MLP neurons of a small language model. Each row is named by its layer, matrix (gate and up: input weights; down: output weights) and neuron, and shows model dimensions 48-175. Each number is 500 + 40 x the weight over its row's rms, rounded and kept within 0 to 999. Numbers have three digits each. A neuron's up and down rows have the sign that makes its largest values positive.
Before each neuron's rows, "fires on" lists the tokens most often at its 100 highest values on Wikipedia text that the model never trained on. A number after a token or word is its count.

fires on: "=" 19, ":" 15, "\n " 14, "\n\n" 11, "d" 10, " of" 9
L3.gate6:479515525500520494479514502451504489541469527481524486445466530469525503552473539469523483507483426414494448505559484491486467459508469488535504466548523504497502510509486525525574489444496487518493468490484398495545502511532483541510470478483513553493464465524521531476443542480481560476478463517500533531480533496459513428495529552535444470517466526513446514497490556484493504491627
L3.up6:491490469491489519431515508560472496520533513492554530475460441470502460503575490524451435476530432519443454521523491492511517482566514592414391499493524462456469538523476476540463513556502572477507457513510508448565540467520495464515564483550512495532483548490486537441465452381414438469500446560522432550507525537484567448480457539543503515503544567512532509466504497515478504461435
L3.down6:516434524565523512452519444508506450488455508520516502535461512515520536486525587527453496542552496491504490452536453493588517461576428548476421495493505491527551486552570538519506522493488469505507524437498485475522521621512550520434515446524478525500541483569522499546466460503508520493430537504519535547445524442520504468500567575472567481484545501456560484396538497438573495519466

fires on: "-" 76, "st" 8, " and" 4, ":" 4
L3.gate171:532474523527551495491550503436534501520599485544511581500448496486534510517504558478452522491481549506542463531546578496475508530546505471496525512481527443496546522513496489527533552482491464505486398499490486578527500443447397485379502513501468458470512471522429453422486516457536544454477471525577461420470483482540450448468549498530497509488525392482448509486439442555513515493515
L3.up171:482562453556467502477527446470572456507506520535506550539467354502578484522552504509460511450500452498534535492529476483566516436418524398502491499470572526493509549498495485519518558520580410540472509491428383520512550503520434538474533487459583579550449497479522467571554493442480438487559485465551542564509538505577489492417486512510502509529519555472504500496485499546503461501512
L3.down171:478573493553470495477543489489465494486509425471444565476570508519463557460517518489502497485478512428555488544527543440510533520465460504512471515523549459461490462508516485565540490451449468457518437514548521570499530413507526549485513493506561471546506535425603462450508541489532440524504536524505470570433489442464473472526593493505475547540445543500553518505593515464477470432533

fires on: " to" 88
L5.gate819:533536481537546530458455462487509537480477467505486526459580504497538471483491560503503469513495501479537500510503513479550461563505515519526501553533448570498540489490542529529491466487510481445493565461503481449459501416536545431521469491489453535546439506473486483534475525518471479471511507482495466524570499443554527543475434526475465575470516528501470501487514442534472511505436
L5.up819:517530460570402525547508546498556537514508508484526489480503495494571468492508517484434488449456574599428466505483432496544503518500393462527573514436444508488457480531548505510502512522417454513474459478502519533467519490561484420521484536550472558529458575472473514474497493508589454488459458504505503404484492465514480428521501531504508426483458466434408504453466486524535431497473
L5.down819:444426483492476466506503441488497486505510606535489470566524507491505386559455485496447537520480492493506561471501458463516494495484492445502563433479563520459480472533508490499485393588534516556425537542538535521595514458487498503501484482566492493500528391467495510446560474455489469488490485520520450511500498536516489552485495398487485519517460519491498458488492487533491470437494

fires on: " to" 81, "," 15
L5.gate325:418540497429493378493517465439472534528522538458524540487537512412414481514494535564528466491418540495587427508542508505568567520538505502567506531476469478530514527511480451539519512476527429511498487451521492473532550506526468515534500482551566485484499466520461524467522501442534453558551496531488497473500502481533513452518428483558525571540502498566517507539556498449476521429479
L5.up325:471504505483555437528519553477471541496508386508493528520501466371535508464461492514450564591511629496516479494481440513549501558475501476495473511490432479527525456500464479481507581496523444492505496458504456526497563519474489525561562528531526507497495546533546499446510508547501452508416454518445533434481527479438476507555430487458480550536475564555458487487574484504436488520528
L5.down325:493510554468467503560489527474560478507431538526491465548547529507456461556484482557472525507448478498514558444507485519547515598483578529511475535451548515471532404448516445548443512541467540502513423476426501592481493489576555466511514501576444452427538438509477442518449567479447432500434520454474541534475523515537500525510508467508485549530481529525486451539456574573493493459525

fires on: "r" 14, "hi" 12, "h" 9, "ev" 7, "il" 5, "min" 5
L3.gate766:483540531523541473514503457515542495549500510486525461508510506490447438497543443505550503495474515524559511417485469492498550430550486449565463594553528573484498431489500539495446493584484518555510452438451477486420571455517506488493494548526519514531532510492470556475481448554510524524498522427514489478527511433416490485514483515498543486533527465500472545466439584570488444458491
L3.up766:595511479509455435513592564509507515445508530474547462500499536486511489497494530525457436533505477512493466537587540457584505488489478462575447564489521485559535454509516424503544497557505469453525525547451484465498475506475543499520531509478429496510549525488452515489519473398521440526465502488468515552518472436456465439407571545501488498483465550450513532458548473481487435443481
L3.down766:468488560497504514534482525543528479475551500589535541602501511527529419537541447513481558523520442479548492521540537514494502465492526451551541474571419485428509469532525506429482513477475503472536529480450515451518443454452539437502501519553428483555430529478533509492533447551549436470489501469560461497523529458536478507446413514507498459490517415485425534466497545536437565471475

fires on: " =" 45, "=" 31, " career" 4
L5.gate557:549485500504450478510481488506467515527476537533522498618516591597502567478448573526472500494477531465484520475530556498571547454489481529458439507452536510484542525556461480538471484497515532516481510476474492561598434510458495525501490505495543507537474549493468589508469461510444472517405550478588546488539478561498585489555512486543434469529523471548564457453441567481438550496517
L5.up557:552506474476472514477530561478434529552564550517510444506642412433551477388527527511509487496451454499476480487502464441527516554489481523483464559524468405464529542474468502483559481445555569414476581498500495590543477472513509464490541510507512521542408525504486533517485466489428458497510458502537459555481465551429519484482511478500460572425562519474539506544533477459387558495446
L5.down557:452443498493484608505473479567508545451472497512511480451504521494444520494479533544476485538467474526498464531519500507551500439517509513442372514473546621486503430463511506479500510516476516424468486577479476537436550466512470471513531487579468549518486460447478540498468520476491404566502517498461500540460583536414454496465531541510542527469459545634527494513507570421451513504453

fires on: " to" 30, " of" 19, " from" 5
L5.gate476:551495500582459544454424582511539548457461532524609456523526533551537489445502494540440491523508504512478464474504536477524502549518480533508508445478433474517490509482481569490445541538456507479456452536489521524491476425507505455477554484440478542527539552476486477550510428548483504547499465488465453522494495469501501497476510568452471482486482519472606415630451511500570497518531
L5.up476:479516517515443505538509565494568522499449564524520492496506510452610501411531424474510481505517463495443485503481555547541483529560461454552503440557505532499477509494497508589458474473494512499465389526528432524441474515503499463473500541477473506510586486475492478501596416539528489476494420505446475429488510449457461472482519562588531517507432514488503435567496619529488503471532
L5.down476:568496535533456504496579454455539517550484466494533557559519501499479468543462421493483514528534484578444488550488520479470476485436513477539487400505520478469529565482503540457478520406468547500470481526537489534515493500460546480503514473493570499496520504504483406500444575527537441616475527449459486577472522559548486451465494503458520462490473542496470499577482522493525528479489

fires on: " and" 24, " or" 10, "-" 8, " do" 7, " Ju" 7, " extra" 4
L5.gate184:551511509473480445511434448488541382437494475523506516413484492528451466551452553594570484434478504436561540447504496481520592526468479521462551502499532495544430484503534437480500424462505522478522542483571484490478522433523472490480529460487546484537402563514535515526541539501460510517535497483484463519485546525519451582484421530518591518479442474508584499472441472528517453515609
L5.up184:452477502459497539486502470442531505510454510485507555472479452476596462557506512492474508456544508482511580505388558548540558560526562492456528532530576503566469427461530505470521493469505531516523531537557495546428498496528515442506447483476478543444548465489551454487528498507518492512484461486560423500484484477510487490517512442542483523525555463481486551516498526471526465493527
L5.down184:461463478455513511440485499501570455520561535465504466506481483478452576546508475493495431493504476475471451488508505526408472493502487474535464442509486534496480507521516442479541456531442542572525452515407567464525478472452533619492490454445505442566510518467470510462485508512488505525413467449549464489551559510512535480492501470523463486474537452576467517469443516508522529447523

fires on: " and" 87, ";" 5
L5.gate400:552483542558475518465537406510469578519500553512466517506553537521436418557503554491511516460510433545507499447513433565449488539548505475519436503470528447510474578520506528530552509470507504482485495475506483545532483555541471491501492479534491525488515564543427541537512514471485463494474560494536528470524596491440542501491517480570571469536509449567518471510461483460518401531524
L5.up400:452554464568486504521497462502495472506535500577517523471551486507534421527547482553594505496548491497490607480501463448562466528499466508503450492515549546523500477531425463545497481495458521496535507525519466424492540438446470575513431476464491549532519500507482536525472537527519474603554496541471471531459513513516514513539498433571491527482516503465533486439563438537509459507518
L5.down400:500556436496515490398541548522578507519471483443504529486502514505475513487490474517533478451476554437417442462490492490482497459462496501510417490514488475581522444487516399516483443521511568495555442539463474545506474426494505509483485485517478468494503480382519477577555487530436502507464482480579501509429538542500497461477494456494420478428533541477510454450530520480452515487488

fires on: " of" 27, "-" 19, ":" 11, "," 11, " in" 9
L5.gate280:543517473466451515512501488514532537522575478546454544508547496405495457512564466468555512457520478480416505543527535508559523491478482516490562551522586544488499463501521495481503488572466477530511458475577519485475521423489433483563496557437555530495471511491505505491483503415453504497493535472462487502597499490526567505470526458506461506508499518505530515516527549537479547496490
L5.up280:517457489579439470557552516518505504515486503536480541487474484476506519501493394578498505487546492500531479516481494444491485559451536478510481506456459527533522523494524456509496471523475514487458496529456521476551582579540418427497554478497603435456509447535510482546484506518478491509518598511517510451478493559544489519504476511445456420516501531562576520524432470586442523527410
L5.down280:582491469545502509514452495472481503418526517490504556404531493537530496463591484531508508402491567558512448418507490515553474492478476471544504506465441553571476464408528465474483485530569516495459546488513521589527621492540425507521522467540462537561537497586472487467554546457519525591481591579501523541548490534575504544443538487505497502436468432485498513570549500521494556515511

fires on: " of" 63, "al" 9, "l" 4, " in" 4
L3.gate9:527468536517494463495517447492485455494488532531525521495530411459526503528574546518542456470491451522480505499424545453439517494485444462417481513487434476465418500546510505414498520454519479536566509563494543584476475531458530505540468396439508491516477580520494557494477492504553514490483472517482466502540472467509469473544501589441492488490543461538460452568474554459475558557427
L3.up9:496534510511462464472533484510455471450502460467497448550494431498540479476445527485509552491484536461545449428514465409514489479480475497518510435501537505433418505537438437461490467534463511517520461541559497473447526484577475511501508537532514441466448504481459496539491518506550481463470522528438462473457410555507536481449515499492472558544470533541540533516532516487495548504493
L3.down9:501402488567524513505487506560525535504522545531518475527511504529436522439526485505472480500555541517478490497487440447507507531500462544491461510497453427505491486470489408533506536547500480450401561547562457516450572536479437559469529527522543485490515500426507555502471478514455480462488457565520422493531504489448530465508512489477524463462517506478520507517550460569516553493519

fires on: "/" 21, " (" 20, "1" 8, "." 6, " 11" 5
L5.gate704:470562421527494509504382504517537495579450497441504439541530502506453485471548469550425503513445417471534513437462525508487511487492524479522429515476482515483531475398500577542438461532435591526535450556529486503418552455540467522481473498537501486513468506469459558497567519435611486514575524497536489446494504563480509539523467499482502484536580421451492551487419529557504493558517
L5.up704:475491422515532492443441440470538512513491498439473517463447518534409504531460480437515478525530553551470507540463544529494489473498574484564455570479517469576475504463489427520474487557481516519528416486537472473497518506503448497516499455518460450543473526491493488473577493528508594462473471487475472536526546488499567484524490495543562494547450451428430508461470456490572490485496
L5.down704:490494508486607491545520524427461477481438502463495510575569513487554544488500514379505500499439472512441523553480562480497503471539493486458477523556533466449515544500505508491548478493538528479513452521528440494527525452493505551510480437495493377501514523460468481506575396519543503475480539436547451534515582439455603559510568523505462550484511506529503455499563495565483447496483

fires on: "," 42, "–" 6, "31" 4
L5.gate91:471530486458529497463477529524518473535518452461444513585608489481440442474530488538457497500491394530490517492540512445502519467526462497455480476553531500454514480583464497538499466481455560482495485500518532514538447464572475553576573480422531500486439543576492508502496519500465442498525526532504454473550530501467531511543499479485528598552453502516542473471473535477543561516519
L5.up91:471510496474451569467464464517491468358562508528511493544404451555492570491467467472512490495522511379495543472481488547482556524441499526490478485507428552382525499437536469482516551523510551565474386543532576515494441495536503504518540529461538424483503508481450444466532481516492412475510436481449491475474457537488494480484506530480533543426419504472515415483438498558508502496483
L5.down91:581483487443382560507493533535550507527510484482544575464520590572501465467521465544543495521523564423505461522543495470511493549495459517473469540508518488478467496555533487474472483511551492543545598529479571512568514503504423539525541500528439574551451477580471529502478505520495458474503543494477493489440482450482485543556439497495572530539459502537572557538506568445536525440476

fires on: "aru" 17, "\n\n" 17, " on" 15, " is" 10, " to" 9
L3.gate262:461507539425536561455477521508477452508468525557461417441507514546554484484541492476479464447458567479501508451568486418515518545504475485505535458421488485565507564503465530490536446520531504505577549490530475472497392494488487528476444478493517506485495517473533586469434489525510556523462547354474561474551540512477520534539449559511475447544488483510605509522499486495522427452461
L3.up262:458466514533528565496429448461442464487527526519460477572499532518473454514505439482514456500485534430601414492532473518484466524558496559482546403473437536518421500497466491481445474529532477498517439483564535474542453481505515525527489517417498534504426419479477483504551506496549623485491449464560529552428410466440528565586464445468497450497463499474486524496463487535515476530623
L3.down262:532497406416502509526562454567466503408570548490530555465526452509566498499448438427547474482508491489516495478407518493540483555505420426470511483542506531463458476473547409478489486506559454523444452542463581528449445485480569520458460508516491505473493523468486571516510533483416463447522552516479449590436488517462445514537450452465496507509556515524485492499486456534520536510527

fires on: "-" 37, "," 13, "\n\n" 10, " 18" 4, "born" 4
L5.gate440:533461493483513503450582487435512516512568476471521556515454489482534532520513502474569465595478562575488543533514588485474505446495537472468467516483478520448471587576553470498550508515468508523635566497499507496515399530507471530545502475465495497483488490517526495480468515523517473549481384518538514520433483559536542559476540472478519527519511499474558474526492472471508501480530
L5.up440:420489531507444477542494487494536487524502426510503514535535567470549519438588507513550501512546525461497571558449570515452452436480508482492457590513445445504504486499516522465513526446516487572516479500484545499525449431517518531549497551521487495458571493511494582533487522489443473466455458525479486519474453514545533556520452580531529513518466451479481425451445487497483527559463
L5.down440:479502515461478540507527451520518488587419469562543439483514505493558457481549531488491505467441483542465519433533541506545453576477576490461501520403519517460493524639533520526564485510520496506489532448448503501542555540481548488473525441435442487474477458420481543514485493513487494441485662534482522543483525444528554581545466537473460549482520500460513537417502514501469506553471